Part of a small language model's weights.
Size: 9 layers, 5 heads of 64, MLP 1280 SwiGLU, vocabulary 3532, 15.9M parameters.
Architecture: RMSNorm before each block, rotary positions, no biases in attention or MLP, tied embeddings, normalized queries and keys.
Training: a variant of Muon for these matrices, 379M tokens.
MLP neurons of a small language model. Each row is named by its layer, matrix (gate and up: input weights) and neuron, and shows model dimensions 0-159. Each number is 500 + 25 x the weight over its row's rms, rounded and kept within 0 to 999. Numbers have three digits each. A neuron's up and down rows have the sign that makes its largest values positive.
A block is one neuron, or neurons of one layer that tend to fire together. After each block is what it responds to, as a language model described it from the Wikipedia text at the highest values.

L4.gate229:480487505491473498499492489484490524529504467478491456497517525456485503566480522499452478501482470460495484449484492499485521511520510479496527531516449541522489508495521504503539517490525496501501531508521484508500519506480506486506527531477479501500519499527482462495462452479525542506505503487462487470518497512490514529502489481468473496526457447508516471512506471482484499549520488478459539508459478504500485536500479486496519501453505488487511502467497496506454485459508499
L4.up229:497495482473522503497476509509486492504496475481496478486485495533509459539489511450492529531496515495483505547489556518491510502474504468501521532526524482491505474502486522487494526494538502490479463472461473511552515493501515469433527540481494511498501527475518484507464512431520561479529545527482540482502534473517502517495535512509502523493465454550507553476528491491531496539486495516444518486515502456522477502507458524412434509494533490477513531513528514484521490497483447
Description: Mid-word pieces of Arabic or Japanese script in parenthesized glosses (Arabic : لد), plus numbers and header words in wiki table cells after |.

L6.gate32:495506451493458501466482537473454497506489500504498543515464505441540525542495491489503523450505489491429476466481475469466487487509494465503529469506467497471509491520481487451516509504456523514518484483478511502543503509488512532499495490500478468494522480533478505481558503501475519517503497507503479468497507507480522496478497493472512486521509506496465491487516500537507482514524490506472485450527491524512523493509493505462488526472473487501517487519492556495526479495465523
L6.up32:491508481533508492488479502495488525554523514507512506511447505478506478491489488527505515476522496510459460517501478486487525526499508485432563468483503486508505510493488495511534505492485508538500471520491515522521538514477474472494498511508470476449503502463523495485517506462489478504504505484535508467496563501484525489514490525561512538535491517523484495420481447521465543489536468505505459451480461495498483516520517493480496522510478477465519502513507541468508498489528456
L6.gate44:523513488537492515535561502491488501510530510476505560483495467513509473541496472520547487517512529512532484439462501524511458491475470499505523477476499505481471499503501461487514512541518494493473499472538498471533506520460499471474500512528501521519497468469512504459487495463553497482542503474505508483494496527489464492494514471471472518503473492514469503487468523481490509530495519508486507519478451529511465483522512511483489514483462531469534521531535482546514533530542521
L6.up44:489510462520481501425511488551466517447503461474476480514497461454531479457523539493536507480483524525522531526505530459487500456507541484516469490521492492498522512471490525445494522511470512551504514547455505517495501500493479472525485477491477470473485513513482501506531494491560507477499494485512490489462496494530485460503537540493522512470512508458550504476461532497544486470489500491469521512475550530475530489520501489533487522505537533519495495527479473500470498494521521
L6.gate57:432509479514458453498557497518511503487480497483487516488499546463526524525500505538500506488490496524525564479500473485489533507486478498469491516510497477509518507489491540511487460458529503538482574511473509523515485513505534486511494534491538503480525496500511491505509526422523481496496486495466501448551496525477514513508485504514475539529515503481499482498497482489487549470513476465496482502492463487546544499450474539467515454490505438476502486532504517534438455514468480
L6.up57:494527494487478495520531478527487488534461533509540497497536537433505509539494518495462499526505538558480480478483499475505480522485469499491504513519479497473512469473462500525510438478504506462499509491499479509487487456495521491453487504499476445472535502486495476497517481496527473509533501509512470486509505536508505496504453520517526515495513570443482475460527517473476563475534457504489501511473470499498509519473502477501472479513508458492494452477475510499458489499471523
L6.gate58:533543529552496509487524479477559536492523487442513490535480495502510512457510524502518507475498549533498529489472475498514492475482472512486484554519508506517515482509491429494472506485499495500458522541494480481518584489516488471502483532510459489504484525489531488505523442524523456489566518504501481480482504487478511471516535479512455504511495518483515481533546488505523493491451538513491501519508496486535482511505516494472513498456493510507484477542526493489513499535516454
L6.up58:483546494505546492559511476480499531438540495496515491503502490458517515537509488509517499460477507497525528485480464495484521505478544497487497441512505519483489497509533495460478499489503487478513523512417518461528487498549472462513451500518510516505534469496507461492515481508522532495493497521537478476519444516519487518491515477516499487491507506512498482494506472491521535598542502480543536515462506530491521514513510536526543545533479465468507487523540499524499481511505466
L6.gate110:527521483502464535450498481472518543547474496474497504491446485470511486532556480494520503500473529478468540553518462492505461512516482488515525520479487499455511513487489477509488506554498542477510579508484485520496478479505470497546529532462522488463506492487471489477530485437487464493503480496491514453556514493503491552551504511517529520456539523487477486487498513512473507514476499486467480477487459470528499514526506521487518519510522510474536495525541505457488527532468491
L6.up110:506481469485458494467478485523526480482461540510483499536499520471548468525508476444465457501465499471467496539497465484491526486476518496476484503531530486503522491500541574454540544521505489524508524517487459499480509490507493488487528517474487503511483525510475560509486481518508489452507508530500522485523525503470474512526507494478493516525505507529479483457560481504466542564494489504481490472479473527505506495492488516492520503495537465485514535516539521511494510496480509
L6.gate118:455495483463512489500455493545519489490457530492502457494486461492479514520475522484478515525483504490490498461468503440509482498470490501533454470504527507498487414458511492488507476470504508516500500523505506520456482525464500471505515518490482496482515486541503466476451486496458473462505524481523502524522486489497486476510468482484527494462518541487499493495504453560470477474463452481464507449563506520523519473485508471501464477491492510516500491503467446457532476494515547
L6.up118:530504503515532510545512542494484529522552496509490516496500469507464485462514522493482516570514502502503487465506509459475485493480453506498470494488494494526509475500525508459499459505490496473507511472513548491513531496486496514506492479485469514514514524515454486440494516505496495498514472457512501517510513517480543489461489504505512494519499506503489510484496520517491455506471527489529528525475539461514506468559557527513546500501508453449496469498498444539528506516500511
L6.gate212:453541477496467479469503450519520539542466514512501502502545495534521496476483491487492513454501490521494534526521525473454511500492444493509499456475503476470478519529496469483505511534486509466491485510531493536480498534472539473522520519519480521501494481515511473527570466501478481495549491502506430514513530499484505521473517530478507479491507491492498459502494449498496476519478506476475541511503453477509464516487540523486516490486501480508500463522518518486493536495521521
L6.up212:510507479472516484484523534511511522498507498455497517450467526506485498519492554485520454513480526492517481486491500514521496506493558481460517489474496531519532511488463536533543513487535529502508497479520506518534498568471492489472474489530464471468488568483489508495452509526529476504546505511504432480529466491466491521494509511509508524510515552478513564488506483538477548497477501483511509503444484507524476501474459489552544483481496528509516503506524509498501490428520513
L6.gate497:517549481476496517537509518509483492508473505490487507475501461462437533479493525478533512471505493540490465491517486466526486478505451464521490481466515542498546503519472484500552496509506505486469496539502498491501477531493507520535484520510459494499518501505525491464454498518475472446530501507541505486520476474521503534510485527489480497486448496499531485457480502534483565522472476482524498526491541519508533486478510494496506479508528505487528508492499485497546497503534496
L6.up497:488533523486494481526482493505529478542541502473459484481518520501533497462500477491480483495526444519510518515513495486503472522513498498503529491506493498438473466469472494473501504527527490444476499451513519485508507496488503523450458526512505498506486464519479472489485510547472514471497537460496522510511447515501501534483546494505490498495511485489490489506477489566524524501552512502539515497514492519546522501527507507522499468519506490511496478485495464512496482560475502
L6.gate599:493529483544456519509483456494492532504486493503518523464478539499518504462475484548508504436453528480531540453467481503518490478514484472477545526479540471461471493526494494486535511524498498495546530554468551514518527487481477532445545524515498538490500494507544467522492504504519489497450506528494486526465465483500527527511466483465528503472441521526503449463540525502490534540509513488480541502511477504521528495451514524495481530463548503511475498536521503485496460445532478
L6.up599:507526463526467490498465445477543513518506499534529505495493515495469501501492511508508524535501487514502480487487522502505512506531481525490533532509513513515505483485513517465533530509463494542507503553506486513506501534480508522476501469503545502475527491549500486521467489541481555501433529544512508546494502529482474526520463512479573527471509522540469497450499516534523482488502467517545477514507457465534500469505481516519492495568485504512458477473488500507485482466472495
L6.gate609:467526442484466520481498471522525492514581483502511498474495476476466493533516483523530498510489491500539489473488513435494479471478463528460498483475541513503464507498464507478529457484510493511522478526480461495499511537459508505511531511480521545502479515517512508428530495486478489535568524510477464491510533492516540484512474520483526448472504519546517484534515500522517522480438503521508524482515483482494507508473531554519511508470445474482485498527522497514494533494462533
L6.up609:500483516495450480521434464511508508482517509446505508512495509449530517536511478466533508476523510503477502477532516508486500478502504519486522511477469492493501449483485462532484508497460519536493516514538551527516500523437494506536507522488491483475506507490504501538493492510501499468540561511522502497526465536484470508480522479500527478501483500529505495519520496548474470487525508564469503509497528540498510524503555537503506496500540507489502535489485509498481490500499569
L6.gate643:446513493533519481474520491448514523473506541487475501548474529518518521520492496488471459462477566533508464513462490494549492493514468500434509445455493483487525500495468524487501517508531508497464485515492523542511487525471497543510493519533512505523549504514533516474440518494509459547540511508534486493516481509475476478525475507468505496483489527496527485490472518516499485477464473504532544522524479496488459466487498533529509474515457453475452460474490508527479501500502495
L6.up643:516508496450496526481501467462460496493464515474484508494553509509474478459536475473500513480468521514530489475442532512508462506491497471543483438518543517500514499461481503495513443492523493507490456467520493481520533482505457468530482483533449499529489525499506471474486496537486461535535524526495525576499481490506538518464483511506499507514490491497494473507495504482534484525495520520450517523494497512491545510481480533485476507511533521468512531565505543482543501512482533
L6.gate675:509488492498511528521569487526494508492512519485522484525538493528518542502468477521508514499511496523466462478502519476496485478489512493478525511448519471518557505473499527495548518539503490461545502534511489494509529480495563488474489505522452504505485488492499466528510470484518498437529481564498540537471463487482534486498454472526525543499511514520527488500501529552516494493495531488497474509500515503529497515524493563489529530532523471449500522472501471503496551470503490
L6.up675:544489495485452514509493538517508516517484566486493463501535471529477518491473491497478496462549522503513491467564495451509506508505527483512486483514525522516546520434522480556505514504494500465513521477437504467530510513491502485504527566509434480453499503466500495473503469499499540519495532489489522467511489489510463522495482535518502532498500485515542539500491523499517485485458526476519510522498466516484514497439499522526520517535505484472474456536520508439503529492514570
L6.gate710:430512477486492483522497527534542510494508506509508485504485504525443465491498493472481444507483492543490481438478482504469475454465479474502495500507499494527510451487492483495513494524436541487531529527506523472463572513464507468505537550520571524500471530488474508498495473525458496497513484498503522484483519524506519530550507504495522477488476516481507495489473512543496510485499486463550496462486481542524504498526502519504517490522455521456537494546537529476500510474533513
L6.up710:452479483456547477523489554526477545482504477503471525461473454483519503513476477469495519518517492480505490442507507464527488486514509472524489483501507480513481461496530497512499484520494493499474479528517494478512536504490528496497554521525490497488493470545506496501496498466495467511450498504506496552516472471443493460508516499504501472507485500514511509519467525463520534500467497535500515492457497559504509484532520517500536486523540495515496507503484522473516491518563474
L6.gate1074:478462470531506504500502511526443518496520473464525481490514427535488502514487522474493502485508508531537488485491476521476495536537499528469529487474516483504520509495498489529495474550466518542534511447499523537511492540454476503510503472524513488481481508498480450491518448529466518479520488468477511508524483475461537514511478499520510553535520505495463512457501517506504497491485508507449520532498531490500507455518434527472487516497519527484527497498504494500512501494460479
L6.up1074:460523508547486515525508546512543465530532480511533455543475450505487478502461511497474498513502484487515455508477498506506510456509491467468456483471513470462496500495481488499500457551520543540463505498515483510526505482485547514511514490488517515477469497488492523501530464452520477539517512482498532535481535499475445473497494518496510517514500525487425539565466478522494457498487517487545508512472514528523497462515508501499512520491487532441523500490532519477497483497513529
L6.gate1175:530514513536482481496459471513511514508510507509531523529498458473479466487489523505491496527470494524471473501472498456499505492512494497514541514479511496495510499441477498454452499524527492527528471541495506498492480545491512483510470504553490467457506479528498491489482500473485486574498484496535523533495452478483500477535454497508518544462519518533480476526492480558568538470495508503481514480519534536514534495469494545455496554522469480517499478496521495456505545471499508
L6.up1175:501525503489507474470451505471528507509496486582498488483518523465484528493503454486471474501458525508518501476498479488515494488509482503492511500501545506529476501509511473485551510476530524495481535497539517512452494523494418478467513484527539530514479462542519449515482543486476493550537536489531473504501479495477501524550487444471524494478482535520470508540478522511493555499526501496528490476494498503549508534479525495522547531476513479540494515506483470518531490474503497
L6.gate1254:519506501490535490475492485530462527498534534446481465494501488489526485513492477486529499517482521455469525503511503534511456468494490521511508502470491492543488507503519483542476510533463534492509501537493494519518480489517472455477499513494492495476522466479487454496493493464530483531535515518475500502525494498523498524515466554504487509539506515442465463489512468450506499560471495482535461471460507512512501480490495482508490501446497497437533499498472496498515481457495487
L6.up1254:484494472537492526509549500517509501461475535495499502522491484504520485506509520542558524518519541530510491528490497493493471463522494497474492480476468487489478495512471434495500501517474500507509454510503508449496486442485471475450521518533462509483500482473492514513557487510542493538522524560528526506459534486497463519485504476472525508498481529509459487508516489498537540502515460518495483490479483479481484530508459501529541500493517500507501506451493499541501517464493476
Description: Possessive his or 's before family nouns like wife, brother, father in biographies; also a word-initial b piece (bank, border, bowling).

L5.gate160:495515548484548476553533463475508552506501514525489495462508460515509503495472469539480504495513520508492547509468508495471519511540506485500459500516514446512535491495481501493491518564527488521490489476480523501483505490503517509538504516537498502495512506526526504466494488497538478512530500510488557468529480498486501471583443513480485523483502466511513498500496502505493500500486482493560497479526473483513562471461538473527517452502513461516483475531531512523482465550496512
L5.up160:492526503483490512483522466491511532467474520470525549445471493524502513522517480442473520520495521524482432478497474519493475499523525503522475479506524496470485521493517520498517522507508460499555484515519470564489462507508506509473472500513532507504565523482510491483498476484461475516504500480506537456489491501533507478508510513520489485467534478490501489518477456512520505471533489500483475537525516462507544458472502491509535501528468466432476532525543457532440490532501514
L5.gate212:478556461460463496517516524521432544506479498517519491480453487503483491517516480470523445482481522524486521474474530502535483508495542525540504485502546465524474472494512489499469476491501478493504529502461546476481527492505474485480498496526489498490484471514481486498496516530506536480502485511477484487528489505478525503484481475470534474500502526498519506566460507539515450483513506523479530459561496544474506496460491496480490454515479527483448536493522542481501476505532453
L5.up212:525492464489506523496552540498483534478479509462481518474499556541456500484519497524480466478521532528497530487476495482464531487535466503500450503466564485511486516498498499473462466479524457493521500511463523527509522504514468484512468509566483483458502461498515484514510508490442509515513468495487540493545490508526519525491450470481500471498520509548478475471515516506505466475522449507516546474530499487494477526447532460523513517483474502484437494497510513511504539500486467
L5.gate365:492508487510508462507513572547515495490530510524517533456500496505450466520461515518512497498508504490485485507474491496473505538477477517494480547539459479499528465500480468537534525530527524520489530483536519496544490519478513484550477538496471516507528514487520510474521450491516489503507480510503480476512507504470494499478494520486521513443516533506506478491519493536504469529471539522444480543463504511506499432482530573475476506501535502492481493446477467492481480471501510
L5.up365:501518518479482505476518461532548450503463504484510512495521495556500509489508533472499520499490525510476563472495545494502563493471479524514479564477493469490478487446453500505515465507519434431511462496472478500506503508503503482525488496495504535484547513497501528498529508515470493528512455496499465503509545487501476462536513525513443506495502515511504487505521497498461482492500532486495466479504531498472466532462425525494487473505474535483545492483542489508504466461496519
L5.gate952:502509505515521521523490507555482487462499507498510505536489503521474499499485477490496504530527538503447521459494513474453475500479524435463472535495508488514516470490495494472495484483539513542521529522463490521549518514467485474495511530491514508480548499520526509515503461519494487488501522487459486478509468478497470499532491494525525523506500526535538525477496498548517489497486491464484515484545491519511551462464478443509464511517476526502500478492535485479509528458504486
L5.up952:537546471495491499473516525491500513499459507478484544520483497502533535491497543469483503485467517480490512474506490499472518476458487473539501538500464491513504529473497514525478537524481507493553502513487497482475541504487493500528474521497557521506493519517476478459494510473533477495527511493493491495550500526533537502485559476520483503514471509526511459502491514541499481513517514464493511499532481484518485500473491489497468495558498482485474474496542469506485471499507470
Description: Third-person possessives and subject pronouns referring back to a person or entity, especially sentence-initially in biographies: his, her, 's, He, She, their.

L4.gate231:485502481501509510491489488493458529462503498472517519519483523493495543525507508520477516489550537472544507486434509524514475445552512478496497503462511514531507441514495510482497498535510500486494471495509520501533503537502497558508484500479488483533476502509518525497519484497462507510534471485498510499513500516522532467543501476470419500523463474552519491474526484529468469474503483481488528501482483530513549537476522506461484478526471498458516509463506501517501489475475516
L4.up231:521493503451518526532514503486474529535515527498466488507528562500494485493480507537515486474511515507492480497486546453506463496466485519466534525472500513492489524486440440519447482509530502494482501528517532490524519467487490524490478474450517487499487526457470486468504499491460475440481483485477529486516508483524491540508495467526513484488507511541480526534520475497508523458418530509527494498549497514523516522517480518498468524523459547518509523545520485530509520505475496
Description: Possessive markers ('s, his, their) after a named person, group or place, plus clause-joining words like where, while and and, in biographical and historical prose.

L6.gate26:506492478519506519483482465512530558539468477489448476484486498531481532507469462502489497482500540490497511534548553489497476455526492492477480475522499481459479431468471482516530529532470490519489564481490490508520514498458498522481469522498509535477470492491485484538505508461474499492513528533494521484516518493509496523497471527485488505511534539501488503466505517458505515505519516515481530509461502486527513543476515485481505547482486497493494539513512487506500528495496460
L6.up26:524515499500551476512527505439486499486504467503512509528461484517561443494474511508509475516514474493497518472485520501535526508473492503506506502531490510514448473514527498523507482488507482482492494500480526529531533504522466497452508446512485527508545527435467510446468464509490533544496507476472497533543512466498506547499501499501509483504488487523476481465500506473501512493504490508507454486522467507474515513504496497476485546505493527497520519472526500499488453472505508
L6.gate55:490513461476553513531502488517456509463492509475513480473510566487482524491447469480509527497498451498528507516494472483494503502487511524506506502492500480480554540496519522474508493450492472500473507478490463503494491475478514486493543509484491526509499480496475465550476523495475517483477498534486488495527510477456476508515475486446501521487521505491491496525509510490532461493501523522451460541515530517474494495562467486451511510494502470459479452502509473478520539505489530
L6.up55:547511554508508472507469512518501493518468525494477508469512512470501504465515495510486509475498483500510478537488475528466478546482483444509473450530514515503528524532501538503525514485489510521534536509475531458488527473499489509475517475526472535559463511517527495536530526502498498488446446503504483528476508515427531493488533439471507496496498514497500497466508523472500488536471504505513511509514495516540464484511476531544499469465525487486496487509518550501461481518478550
L6.gate273:509499516457486512521489479516495497493560501501494491515498487514462473539488478494573490512480468493501477492525522457500505516520476467479476483509523505484471485490494485527464502523518489511467533483476500483497501492487532538482506514494472509507570454523459513486569514467502506476509476484490506516485544514459514512536529511470512481453480507475507534527450464501515496470501529489512478493485503534519488535456518501511505504500441470496482532505516510531495520439493555
L6.up273:524534542465507477521549480526509513481510448510484498498522540484460483517467455518492512508494518515467452488483518477498495495517498491488512504537478479481483452471484513517482559495538478522509542475488516489496484503535558556483524481479521481517485475523465506474517532498480526461518498498510501494461546556474469528479545484512502451474472500453566519544516493555496472484482538509466535508493491483530471507512491529505501562475520448490497525487536486500501504467500550
L6.gate289:527519490514475457517522502490498541511502472498531495496495515512520500511480468536481478497494483499476455531517501467502519550434496473500513421541529509505464503486474492507542513519536530514464516540511485510514513481487499510532482484482533495516508472537551511514461495461489494483551492514494517509484487487478515501484520521494531486583489496500452502492478464478473527515519475492462528491520546525505494498508496457495527493551465557497501482506481494514505457500490521
L6.up289:518515508479549482510477511472489435515514501521514490473500519512502526467516504499530500480506487490528480493522502510505499455544541546520450534513502493524494488503502496462506498495501502524467556488504546523488508492482471467513485514513495519508520525465486463518522488492506532526527517527496504478448499513523527473435525477510504507521499520534484470495525502543586520550504508566452530532467510522480513510475517520489488504481492496489476517508513511496494554520475488
L6.gate326:528516520464485498507550490535498519511567524508561539479453509506530479497531480556528486491504540485507457485508512489550508525507499475498484498501494464519500502522461477484513458502479473508492485542425493496501525510497523482484481536486491524520526496470526517514529494463496477489465532501552517495497527526486498526514476477543555527489521500534490511492528483505511495482497494519515514453534515517471522465497521543493549504442494457533498501498490471560501517507496505
L6.up326:529521509466520478477471535516492485465532503483488533528438546517505514532525506529510542475452457485497474492546488492484475526515469502466485496476510499535535501508492511504452477542519473520508496499465486454494481479516491511521490475508500488533513503478525470535519492516483499503456503494488467468519518535521491517524502540481478511476497511546513476468507448453526495501535496462441568478500517515489519458511508502498539487527506481529437520495513511546459452474494473
L6.gate342:487507535486492516466506532492524480500476520511516492517491505518488498492483450474512524512495528524496484496471541509504497478510492571497505495529514509504472479470510509521516481494483486490466542475506495483514475480441513522491502509507495498547516493515452477458505479491514520486499501494512493500514551494515488473491489526478434540547497495507537517519469510460526439507508495511505511469503519530492471531488476474462502516527495507487488506498510537441518494513554547
L6.up342:529505506529525507475496486464499469496556504496486460458497496506503512526472520491473517484515524495530495555513493525484520495474520488507497499529495481474477524504496467545502485473507485468511509480518548495516483490508533521507503460509488516478485545464505505497502480516532485465460503521495473471468521502496491487459523526508451463564502503533503508483479513482517466475511490488490489510533493504506548531509518489515497477527502511492523503520521564507487473532474502
L6.gate379:521535461417496452493499525512475523468549511490539517483494534524469494523504541455527548561476497481494497509494482500516458481504494553522499464499464492464494488485520517500497509504499491538465503463474484531485521507479483494522499525511514526504522485472481489520544468471504499495521480473509470484490498527502513460506571497481528506511490470513483468496488486511544492498522498490494461503474513495534517500480506496488498507512470506473506488501491484531516519513477496
L6.up379:491518517485507498484485498492482502509503520494489481478520517502492540471479525520488478539489519492531492563515481470526502515537528503519509543516472489443529457477476531461500458471543508489487515460508479501476452502502461532572506510539494508491520473465528490509554466493525501561487510551498494507460503522524527427522510512467503498503470507515552488486518505571523497474516523476476517487486528521515562480472508470502483486531500528456455463505495477560495468503478486
L6.gate422:541513510516497480444497465484483493457511500523507510497444522490528505488437474447477469507474474475517492498502568470488516497474480489517489513497449501589496532508509493525502527502479483507518502497500457487519522496551523483465509476506463510510517516501530508483489510479491488461545488526514478503511506516494503498527523471535508491520500500510505481500475510493465504494554481463518499500462507510533501525448492467459504513503475509501460524529548505507511479505493507
L6.up422:510515505485536501446511496503501480484514504489448466473501492519483495479499506476462491479523536491492506539508472511565480485510532503519482504492470569507530493506480498533485543533500522490523538486516503478506498536517536514500467548448511464496515487503481501497480502474510440472525528488536485506489474504461499514453462504482505532496518483573515491480447530495476500499541498529510546487491480467551533484519519487535466496463504538501447535506506508508495492509479494
L6.gate448:493518477483526558537520475492502493530515465467539487546464502482512481532445503479522486492469499465475532464493524518501506539528462514486474564492517486472466472503466532474485527481512512484501530508540487533487511529487532484505459490506483469505525550501515519497487489476460463511485494515492536499511517530519507517555493457461503516490489465513470518491536499484510478527498489470477529504499467495497460467545496464499516508511516486485464515448506442431498478474462499
L6.up448:499481505468485453511510497511442494501534473497473500503464510505521493493492501534532494504532479483534511511484476467494472505581478496479462532484495539494477526479514499512498509504534509516503499487484518524453542516505511489487500497495452517455491464478487503521501554485498484501491447469479484471496503509498522508515496523529483456509503532533465483508496532488510516512480527456464521484496459494512517493481511515527508497485491565488488483560490484503453496508495484
L6.gate578:522513467519522519497492500494431497521513499489491494488477541520482474489473476474521512513486494486494507515492473500476518474485496520494462515507501471487499479540497476509507518461509481472522483506502481553584464499541503531468535498490473511498530499505525508521474543504515506484540508517525473518539457481530481512511509464481507475497511513493514536468474475473461486461522548481502489473545527479527512495538513443488476500447511560490544538489532501505511515537495515
L6.up578:481522522519504461510520459502483511485500518462498497519486522509491508466474477505550509509505521469502505509543542540512461536502529514481498523498502496486500494552517481519517467486504482485516511500478528542536490518502497481507500502501426521481501516494465550492529505465502529485463514499499495484504467497540475479504520510514473534486482500504518465487496502494526483507498480513519472524545463529517493463500483495476533523509494481568467470558508471526490486503516498
L6.gate642:468491468508487506540481541450462514542498478506471516482488503484476450525487485524511504501507531508501488512512509491520512533480482515482503502482519514524511510486495520505479471508521466512537497511514457541510539534542523525480502515512483500477521464459544496549515517462470463517477473454493503481476503478482547519535505506495479515529504537524566520488507502529497475525524513517527533499502521517473495500489530459508480480472478515475468526503518505513426526503457474
L6.up642:536469504504541487522505484536514515484500499438524499493507511515506524535533492504465482522512495498512506495520483491468519485464534478533505507505501488521509540504491532511503490526536508568456512492497544533467468535495469486504511524491499508485535492532507472545527512520523471487496496475442477479471527548530490499486515475502497564486541521460522483457490501499517482474500535483472495521475509532490475479529509474535469540474513507479497497500503525537471519472522476
L6.gate818:526529508527500459498486454530486505499564496455491485496481542487458502509519512495566533462454503474491483516525500482454525479502533503507490502491500496504499542532523514463507490464510472519476455453486498520548493469495503521504476524509494457458493515489460492554501507499508503506518497479491531462515496521480534538489510481528537518497522492533534459484522494515499511475488509483485486489485485509541497515433524455504428487451458502476529507518522548552514513505530520
L6.up818:527511455462492502510528501543517520508470545486545485558546472490489496524513554549483517519497518489498510512454507522449532489512507499548503477524485510496491475512524523461479534517476492515514515495501529489505524498481476486501532489511518504477488530479502508492469508483526494461523484544490537543470509522503459508502474470460481470499505461457486438522459467515493477505496479481514478489475554469493501512427507496527494505494536511465461443537502515496499505533481473
L6.gate885:514539497461514513495471502496487480503523488533529523531536530505475462503523520457503532481458469514488483516452526477521515517556506498486506486471470501450502526474461468488490511535495492512525511500462526489500524467486502486480481496561522481513477488477511528543473475460539452534480492477503457503516494517452537549510520493488535478541492504505505478485512471481503469519475515541462530478493494487500514507507540474532480486526511493513502528493507486493495470519479483
L6.up885:499517501485503494514522541488485529500549511509525483475503502525502478525501469484537514537476497468502499529509497516527512513532499491504446490522502434498496478498464532449474495511518519502527500514482487505484488516522547454533522535522516468509475477498479489514543510506514480540496481550466481516492493502537489523533554547510508473527456472472528470492524503472502504472501459501457497506449473515483514452498533530488500510499509523499543501478508530500484516511509513
L6.gate1198:539507521470524518501465476511461516481505494445520511471508518493536473501502480502472507486469512483493522544520517519484486464494530473527466489463473524464481481505508503501478480506470478501476539473460538506522455493460521491444481526506506536481502533533459472498490482450491527503506469522535480476454525507487534556490512486501467481488479465484479493492474464481428474520497472538515516517478477513515536513559515500494503526487483510468529467516499479523469517492489521
L6.up1198:539441455498505469483494510529468484491487492491498491472487483472483457522494479477506478539524546502487500496503490444525520513510483530482491461511521528483467512494555488491481538514500505526488512500427487499557472523492523509475472510498540519444511494493528447486484535518493506503489485515517496474501480520518460530483499534474500526553531471504508508507492486467496478483509517512517544536516498511469502515520503496517467452513541472461519548478473551467503477523482502
L6.gate1202:528491477470523480493486484540499517512523454510510531480471520496439466535440463502452461516487461471489506476457507515484481514489472493477529476512531514505504498510481523477531499509487469481502502459489481489554518522487499467481486510441497493474497526486507463484497496467488506553463460525449487467525476514520451539505507491489467553507460469514518499536481482460508498564516468520452546512451486505501523506484486494487555471516525572480490515511497509520505496482500498
L6.up1202:461502491486476496502504493527459500494520501481425451514524481499457513504493472505482528501491499449505502471480539515483472453510470482471512499549508516517507493492470476439475517508537545479463550513437513461506467493456543530514494509519496491481501497521498498492498484465489491507500478491511461507528551502466534548499520521468493503512488504483524508490515435478463487525490506488512495487498482508556506525506511471454517536484513470492500483507486489523485494491527483
L6.gate1264:489534482498496489478513546527515503500499484539480519527469505495545528472496471505497506480505505551494492472507518480485473483476515500478513535504509476504541532506526486448527491506495508478506532522502544515478494496448495486479522530484504497511497492477469473461476531460498487534486501493468498498485505478514524510529478532509512495517436511500476469521491449478449464512534459497497506497489530517482510505557489468508503530481499495525479563519578509455529518530455505
L6.up1264:502523483466493463486485532527513510524522482500486456496498503486500482521495497471512449561476463510464506452474518498488510479490460502487499505537514502488473445506469495497502500514522469435512502502469473506534497479524475447482493523498512518551522501467533518488506479475513475497481454517490477456490522511500500488463515532518467520520466522550534460485499504448519519519511504503502458470454521491444496467529493505511510550465520491539528501532474519523498510503491511
Description: Fires on CJK character pieces inside Chinese or Japanese names in parentheses or tables (何立…, 李…, 雍…宫), and on mid-word starts like Le(eds), cons(ists), m(iles), coordinate primes and decimal points.